Weights of a small transformer language model.
Size: 10 layers, 4 heads of 128 (2 for keys and values), vocabulary 16384.
Training: a variant of Adam for these matrices, 11822 steps.
MLP neurons of a small language model. Each row is named by its layer, matrix (gate and up: input weights) and neuron, and shows model dimensions 16-111. Each number is 500 + 25 x the weight over its row's rms, rounded and kept within 0 to 999. Numbers have three digits each. A neuron's up and down rows have the sign that makes its largest values positive.
A block is one neuron, or neurons of one layer that tend to fire together. After each block is what it responds to, as a language model described it from the Wikipedia text at the highest values.

L6.gate233:526480519539506480523474499536549483511500527534500499524469509499472513486518512487497456461511512471495481483487510537482509529477480526501486500474477481466443488466516471554497484503500530541434518502491500502517491511439517498518513452534506505466515520465493491490510512494503471507
L6.up233:471468519525472567502490527491505516471489490458515521493496518489481518537489496505485535519438492495530459487498463534482521500486540471507472537492502549442488518467542502481522508453467463460502486505516485509484547504500542484516486531529521465482502509498518535484517494504513470504
L6.gate264:549497494446460491512535469504510476477521487491481513492480497472543516510442463578514524532522459488465473506508499537499520479496526491475499490440496520522535507535582474474542520551553484468483558510513513471509507483473461505501521545517492486517518531505493467515532503505529515476
L6.up264:505424490531473526491495437451481528496497438475508513506476531482514502515509466519466501484497493479493506502449463524495522483469509522564512516453519529507479517515501494477474503521533515494504556469454472531520498525507477525513499502506516520499508505552512508486515463528529511524
L6.gate514:500509500538508521524541519518493499477511559514472460493481509470451500514475462529468513494462512469505513549550481499500533479493517469467490514501482479495519506495535452504525525476492485509519488511502515494449452519498522556525533506515467468527487493532530497481519461500507511489
L6.up514:494511532522514500510510500511474501481528543559485497547501512458451497522480471477471523519514529473492503536516506512504476483466508520456492507501502526450536516528516505474483510490492526485511468504500497479507479529494500529512512460499479478489472468485499492484484494503510501503
L6.gate667:469515450506498519458535487462523552497511475481445517486466485485467531486491486518448484460479526513498457500473461535521529535500535494531517493484489500509486493526463541516450524489541545488494501479500483494498480483461515509488480502477511495534515529535512495503492478525471539495
L6.up667:489499528490494476481512487542522558488469436484472504484503510517465524464485454517514452501499508474509492503508458498514506481500508468494483495485444564469518500471498485510552494532477508521555539484518521503514539491480500538517507515489487507480474450510503489475552519504489507492
L6.gate750:482516442513513473536518500487473544482470543517476538520518492573539526553458464474486509475487481537492493475484479525486522487464478488532511509514483515504500531512516521484500515490512494441505476496438482525525485520523512496455512502505463483513532482469515468509500507490515505494
L6.up750:508519466426486513516538448546509476510479485467502454462529531519451466476469471511506468527474534481529472538562487525510484494505508502505501509498529485466509517518473529534513488496480492532505490502504526462510497482461490475561475534489498521450500487517494475542518533527507474531
L6.gate756:475502483496504466539496528492491491484519523462524493488509477559489474495526531534476490523526501535525459490501493513517489513499515488516516491493472455469470467541525542518483520506504498516511482506502441522475467508529495471532519479504469524501479512486474509507477510477472500506
L6.up756:502492569478485494493492518502458513486515517531494570483498439525493529524464472485539501502518507513475488474488494508483495491474505432493527514480510529506493458525496522512512535462542456496490505511530507527542487521502473549519522490475464501497479497445539504540494512478513500512
L6.gate767:550508485463485501506518481487486547515549544506465542492513501496488493492480450515444477471516519454495499442511492505466521448463437500501481473523484537467503486520495506485496481501499499479488522524469474500493528444472467510482522517522493491488524492504518490514501531481493490508
L6.up767:528481513549483533510479502501508494473526520534517506476519484495509520476458440532463513516483549522492471516486503481507437485481500465481523532532516514497495504554536513497536458443514484471567507507452484501440505488495489516463529484504488480526470483538509488513474506508481496486
L6.gate833:504493481534546518532534504482478504519492540484471487544484468521484494541469491517500481484519524488470476460481522505482495518491465505486519532495516493495434515483501531507488552477489508528490489501511495519510537514496514479512479549529481508501488516474490551497509510457505519474
L6.up833:503465531499536519532534480504512484524515486481523471519497519518483493496515501535458508493443527479473502502512484501545534494463548467582503481499532514523495518476533537470474480516480467505504507486449484516524476497512513510477537508506437518493499502504505479474526476468501530530
Second digit of years

L7.gate386:537501519501576488487478519504496507518516515480522563520520470555497537473491500481472485472525501471478492465518452471501517491507467490478480465451493471516500536495508465492492493515513499482479484507461509530528480510503438512495482495479478525523487528441498476508485508509465529468
L7.up386:483474511467490509495507478481503512494459471497463508471486517516547552488520554453549499469520523509472519487483478500471539490528470544512502477497455532529491517506464514486492538515470493564463533509505509524475552501461503503477494527486470510532517462457468450502491470500495463508
Copula before stated facts

L5.gate330:486486500516483493517504518531499458508517468489499562491514474518470534509447493471490524493502494527493525499509503494496485527479475496507490515499501554533515514487530538469519471491480501443506510481519495515521496472535437477479502483516497465492427483503469487491543508501526521442
L5.up330:517495490516537484518479509534469493541529478480454508509497499522510514505478447504508509455505529492514466537517498508507472541516468511507488472483463508508476460498507487464481489475508482470511502502537530539482476499543464470501510527510532504490472476529471528480455543505491462503
L5.gate353:469496519469516522472511538489495484532500484488472510519529482550519509475573442497512476489507483524501524497452482455471543527481524514535502496526524518502501504492487489514506468470541524496484533525517524526523489469505469450504461465522520507485474477493481443467532506493508514544
L5.up353:449486503457522486519483540492510550517466511530482480510464534517534490514500420515487453502503496555511512473499475503540521506528472525470494490504446472477443484492510479481502547479540494460507531486502502558518417478473465509511490481513498538529534498502498511455492513503495476515
L5.gate588:463533487486501537484474552510495494496479525506471496504515525482500514505515495519476501521448516510501474518511458519431497497533495443525480484509510523499482519468512464501499579498465481522495515496497523521481459456518485517489524454504492482463508471504457486487492523481472550504
L5.up588:461492523529490531529543506459490509471511503491478517545482419522464499488468536518430511510489554534511500484526495560529508523499498488493502539493507552521477478510508484485469483507499506516501523493542499460501457494511522499537541460542503508460517516510542477460491490545526463503
L5.gate636:501541459514489518551517494524529505486527499495498525495512471555477508501498527500501464499482501477496522450484459476468512516480490479508495519491443534514519497492520480500501514495463478467500537497501486518537472471569453502516497494482495474492471520486501464478476479483474493493
L5.up636:473548481516493482512467518517501507469520526490514507505451521500511416488531534467470501506484503457533508488509545549471482516495442508513476480540528529498508493496544480518503465542533492478541484498506492494479548521511514509485501429485493486483489492505545522517478464485511511518
L5.gate751:492438506507499485557545531491530516482467462455464505514452536518497535496523515501528480489467494517485467465541476520568494510484476451510531494542458511501472513497486474494478513491526476484511519511430506524491477513513529511489532510509528468522480476553474502543520513500497490508
L5.up751:521484549495514515509488468462453532468542486525515495515489480518467494464487480550507520520537471494509542510493503486474480482480530508472504506513514534525467473526493446466494481503502505542502493495503494493505466502550494479485509495481498531453474518523505498510510501538478468515
L5.gate782:488479502464484519537503523520517518491538456460478447521485506510496490546470474513536478529482493491507484476496473556527493479457521500479492533496468538508473493518468483499511497501460532512488510478488521489536491496503521495499482474468510471501464497523525519496480484508455470565
L5.up782:503460478485486514515522546484503532500541430503461510489511513526506515510485506494505537510483509495493467453510473494545506504431478510466486494462489526511478469499546469473516479484452475486504521478484461531498450506497535494511502495497477495490521529503522471497506504488467449523
L5.gate919:509487526532507520516524518505498477482477467529509452495529472522514528503507535501484485478469549507496467512501502502502499507445506473476454507506525511487460521481490529492485506506487493495542544505484487486447515487513505512510525521535525494486505539500556453455434498519506471526
L5.up919:491487486523511529530501464499536581520488506483511505493512495477489558519495524500478530476485510487518501477519518484484492538504506488511493484519499549489503523450493515524536484500462530487542536512459498511481490521500488460521517462537534511511499467559510440485526521503537532544
L5.gate952:493487495532527545503507491508526502536555469515465510507533493510460458520530519528516496495513495511520494473526501489487480495469522488539478518510519561499534449514533515462477504508506480480478508489497490479509489474487523492482503506511459507493512508475493491505495491448491483508
L5.up952:472476483499478511519540495494488513455488501552452493453511482500467476490508480524482485498538505542534474511471495473476507515530485481491457507498504548479539507497543494472505459447445486453509561521492523507516499478499483515511488477526521515465518527502487472484474534461483510506
Year second digit

L7.gate948:503490498530504559508497505509483513495529498478498458517525495449503513501508485504477522494514499477464487521483526494499525537509500488472494517464494495485502525488529504516516529511525479469532557502548498513489475496507564522488501513489506475497490502499484480517486442499482491515
L7.up948:493481549514518472486490455487502495457526518477487532543505499528509535476485487473517490501512459481502485521502566491513462513507490502447456473492488508489491553501517446527491512492495502531502521509514461496497547488477495445512514512481484479500515535540523490517438481566491449501
Chart, credit and medal tables

L6.gate77:522480490528472501520488493502517512518490523461531486494496527549487542497500461465478483493533565427447528453478466475510512531504463492498502520520446494472449523504527514535487522530510468464496507511499536531476491505508464494516503535521500546540487521501502497498490473491498520514
L6.up77:478453497497486472501528487495479511493512489501495526530482509524518492516482493493489471485496488456463509473502493434509448510473472547550525485532493520518519489507495494531537468513549489471516550490475490509522478558529516512508445566485448507567489454470516473555508509479514486532
L6.gate356:482483522487507492499526474483505513530485476503526505534495537542505463478522493541558475491504455457462485496491472491519506522476508492487514538502505497534486533544491440534509469494513493501470505498481462487505465495516433523444462484478511525495504474509494497451529516493493471486
L6.up356:514529450435540488519522512489559472492525510489424522470518527486461508548462520542544502480467485494461474481485515472528493487495464521469493496486447473555545498455520468516493567463471514541492484475512525505507534493505447504489440505433493474497497481510512507520481467515512501501
L6.gate422:511531524499516488526490519434497517550500511527521503483488505518470505495491547478502493468526491482531475485489528509530517508519531495518476483509447499460500495473547513496500520530486464502493521499498488507538459465510471484490500477518486507521494489449488491482521493539497541527
L6.up422:512521530470472468524568510456486510476523495500536510541497500505485501481482514532547462477473530541493547502503507510451474524517486487499508514474536503523465475496479522459516539499515453507475527500462547475500446515525512474484468498486512509515531447511533493534492499462527495502
L6.gate496:538532488479472495478494476485510538563510546503560485518455469504485489526465504504498470497519494482502524488477519482513518509493510499516500528492527448519469551517501470505514526465531485536504498484502491499493463534527489540455504535537482469510532443481507525492498494502496532501
L6.up496:502545496535484515507488478478492508505474550483520501528482492494447541490446490501520494493501485497508514509460520483542469509482495535494499495501486517503499502486454509495477511482510497508512532487508497525538518505513485480501524514534514499519512488485532471518497542527510521467
L6.gate549:494507490536480500461547480506501535502506520481504487445505442485531472475485489541544554470516484526540486451477479520486515500499565510502477518485478495453477498543514497504509514478528503476531518519518514510473460514486512513502455489486527522515578473478509526500486481533478470492
L6.up549:501515491489474500483514536486492483560535544467502424533462495502493500476510512485498515520522472495499515519477530520507494488523519491486513485538489489523443492533497504473472530488499514506470462497561511514525466498501448469504529508479473472494521538495509491475527505473507493542
L6.gate569:542493513499454443527472467508516497528468452465471542490522505496514492480539511504521538521551499477511441432508450493512492518493473477479480509491520506506466494494499504532501510478519470521490508528492471523477486509520521463432525516480514523446531489501517522534542457465506491538
L6.up569:501505519511478513527464475468513469534492468533497480516523513509498540478512502509477451458530488533481494473526507484507498496489523505506504478512492502503477464504493475511497511488456479444506507518483508504453487534522507510446458507507561468508462505434498491491472468505500516506
L6.gate637:519508498457492554481489523485499483516512520541558481535516487485524516520508472506516463495521528492509476511526484464486516521516500509489514469491501498510484485493549519499446526514545503492522492469505496497469459487519513497513500500512492500482493508502493476506517505516483558493
L6.up637:530504472492500520526447501479484482507496513477513488517486535497513528488512493460503512509512513480536518485473505510531512508513505444489527510501469481503460520492463452506469518501513534509494498477493542497521476506524488515527462469486566501527503510477494507523497510499507516498
L6.gate963:520506513457470482476497496481491483488501466450475478555497519489493577490503495504528494477555503517506503481539534515460495453531502454531525523459486495490483523520484517483498467498514527474498521482462535507518493497485492552478507485539523493490496504508478516479512552520518517492
L6.up963:482474522476500512486498467510486521495520563486471489515528555518510520493506560502550512476515464488512472495460508518511523494481507515521551489503456505496489491513500453515526521445535524468531500477486502488513529468475563498497506560520526459516504526505473521499514505489497494513
Mid-word fragments, census text

L7.gate288:505481505494543472525460508506522502501513434511524490502434503522482503440505479474501473476474523507516476522520482509503523505491492537486503515475489521483515516481529554523518518507520515532455520483498458477494491491544519487466507508502515511492482488467536475482528482549513495532
L7.up288:487474512520503519485497550485517454489498510498494485508508470534491488505496498507456537511488500485489508510504472477489497498506502529511473502490513474494515472507570501457546454541470531464504534460494463513523504534515469522518504524474452473459491511479475477504453505489508482478
Year inner digits

L6.gate125:530543477499493521509504501500568517483489476503506471499497530520454450572506504494484493539500471463469488494469473474495469488502535487484479478466509476523492513516522457497499514499531499527490510466520525538447496468474468498450554537510505515487476543491475507477460499477492518478
L6.up125:463514508527529496496558464467497472480498509545542466490520502512498492539474491540538510505520508484484479495482522486499526570483468469497507502495526514481525503500532510460526513490487517483545508525523492506484505478520481504514506484493512499531478466470480474421481513493495524506
L6.gate249:494541511484493509527517496460515508456549497506513453474492512528493508502508498501504473484482484519504500495503512489536479510505523515480466497488508479530513505502535491443477492478492492490498520549458513505489429499482470478509516524513467502492495501473516436523449505523465483510
L6.up249:516479501484534497491496474505475508468493510496449507488507489512486495499500500550473546543495503498473480479459490518490491496519532553514481513485468548488491474505519503503515486520504479491485495494479462522532473539507513499499476544524502500513482486416511482491525439513513498519
L6.gate280:469481474536459544506526493488480513505518460482503477503526490519475478500484473550486496491465507469486494514505483474493492537502475503493529541517498500494499475485506533453513500511509478492469485528478451521501487499549492521486551502453468462514504467514497504507453462492478463441
L6.up280:503532468525504566496521440485500447503464490491533499481466491481483496516527475505480501501503477499524523469500486443431490511549485529517470494501450486499480506475498515521454489505487501491527540509516474567471471508503503490499569491548530504455492514502483494452515511513515491499
L6.gate290:515517540535510485479496507487490511505502493529490482507455517507519505529476473514521499486498496472470511466503471539485483557486481499482499495458497488503506521473528488518496477508508466519486479462471550541479527533477469546506523519505488507500512541507535485456493492493506465499
L6.up290:493486485475560512497466443520492481507521496467483517492489547494449511504457489556523513504495534502521511505485497511516517482495516527498493520470459512514510524532531465509508492506523542515464506481471485505527458473508512517503497529483532472436514512456537449525461519547535490428
L6.gate404:475547497473514473500485517473527471458496519490470528479521482515493516497462503490514505462503501489527505482481449519475541487515487532498488543487496541495481462488504492519518548497521479480519542484551515530494472497464460524495515513482498466462465465504511502485508471489476487522
L6.up404:493508492524501515452479503500551491492525497497485450478498500469459531501458534472521539438499503488492489522507504514457483511530509509476496495478473526543492490485511509501494486482528497501541509533544547530500443498490475524544444509489462511505476496452554535486509527472465530538
L6.gate439:501546494486492503515533445480494514492475442517494476496513508500469541492446493528494523501510497499543489524514532515474513524493473520514462523510499538463467485508509503493488516531510476513467510467527470544481527473518473550514515504494512500444518522483513557501438459509495505517
L6.up439:492493528472500514489485536518494491503482492509485468479483478534501483507490528513497506511498500499529477525476474534490508505490475488484480486472498495469541470505481477508479481512475464553490516490513512485519472462486492522480505528462478564479512555501505513475466490446488511483
L6.gate495:437556514514522496488510540508526484482502481495520487500466498512471492468510511518474503488478493498506486503444497495491507479456501505516477558504504462470493489483507522509455529506537449528495485447536487472477520504488502537505513530522457486488537504504509496463449436503471487466
L6.up495:493513527499518484484503495498461526512503503554514493476495476528496502500430519524481494516503488492491505473502505462484525487543498496503508475482501502484469446472488492527534496507481469490522500489504477542479492512479504498482466473499490550491478465469512530484522471506493455521
L6.gate673:564481451461466516504485470482462509464496477489543479500502464557482527468493501491482525486487482504505483484495499512439517511497501490482481490472475512442500519469529510525484501484531473479511509498467497496519491461519500464498496508492509535456487523526458533522482501502475453501
L6.up673:519540549501483510497470469494467538522465499504494516510454525511466490471502479480524513535484526463507473455472487527500513532483488525450453521450475506410528516475522475526499564474473527539517460476480499495441524496502533449454488513530505528459522519545447509534451490507548477507
Table cells and digits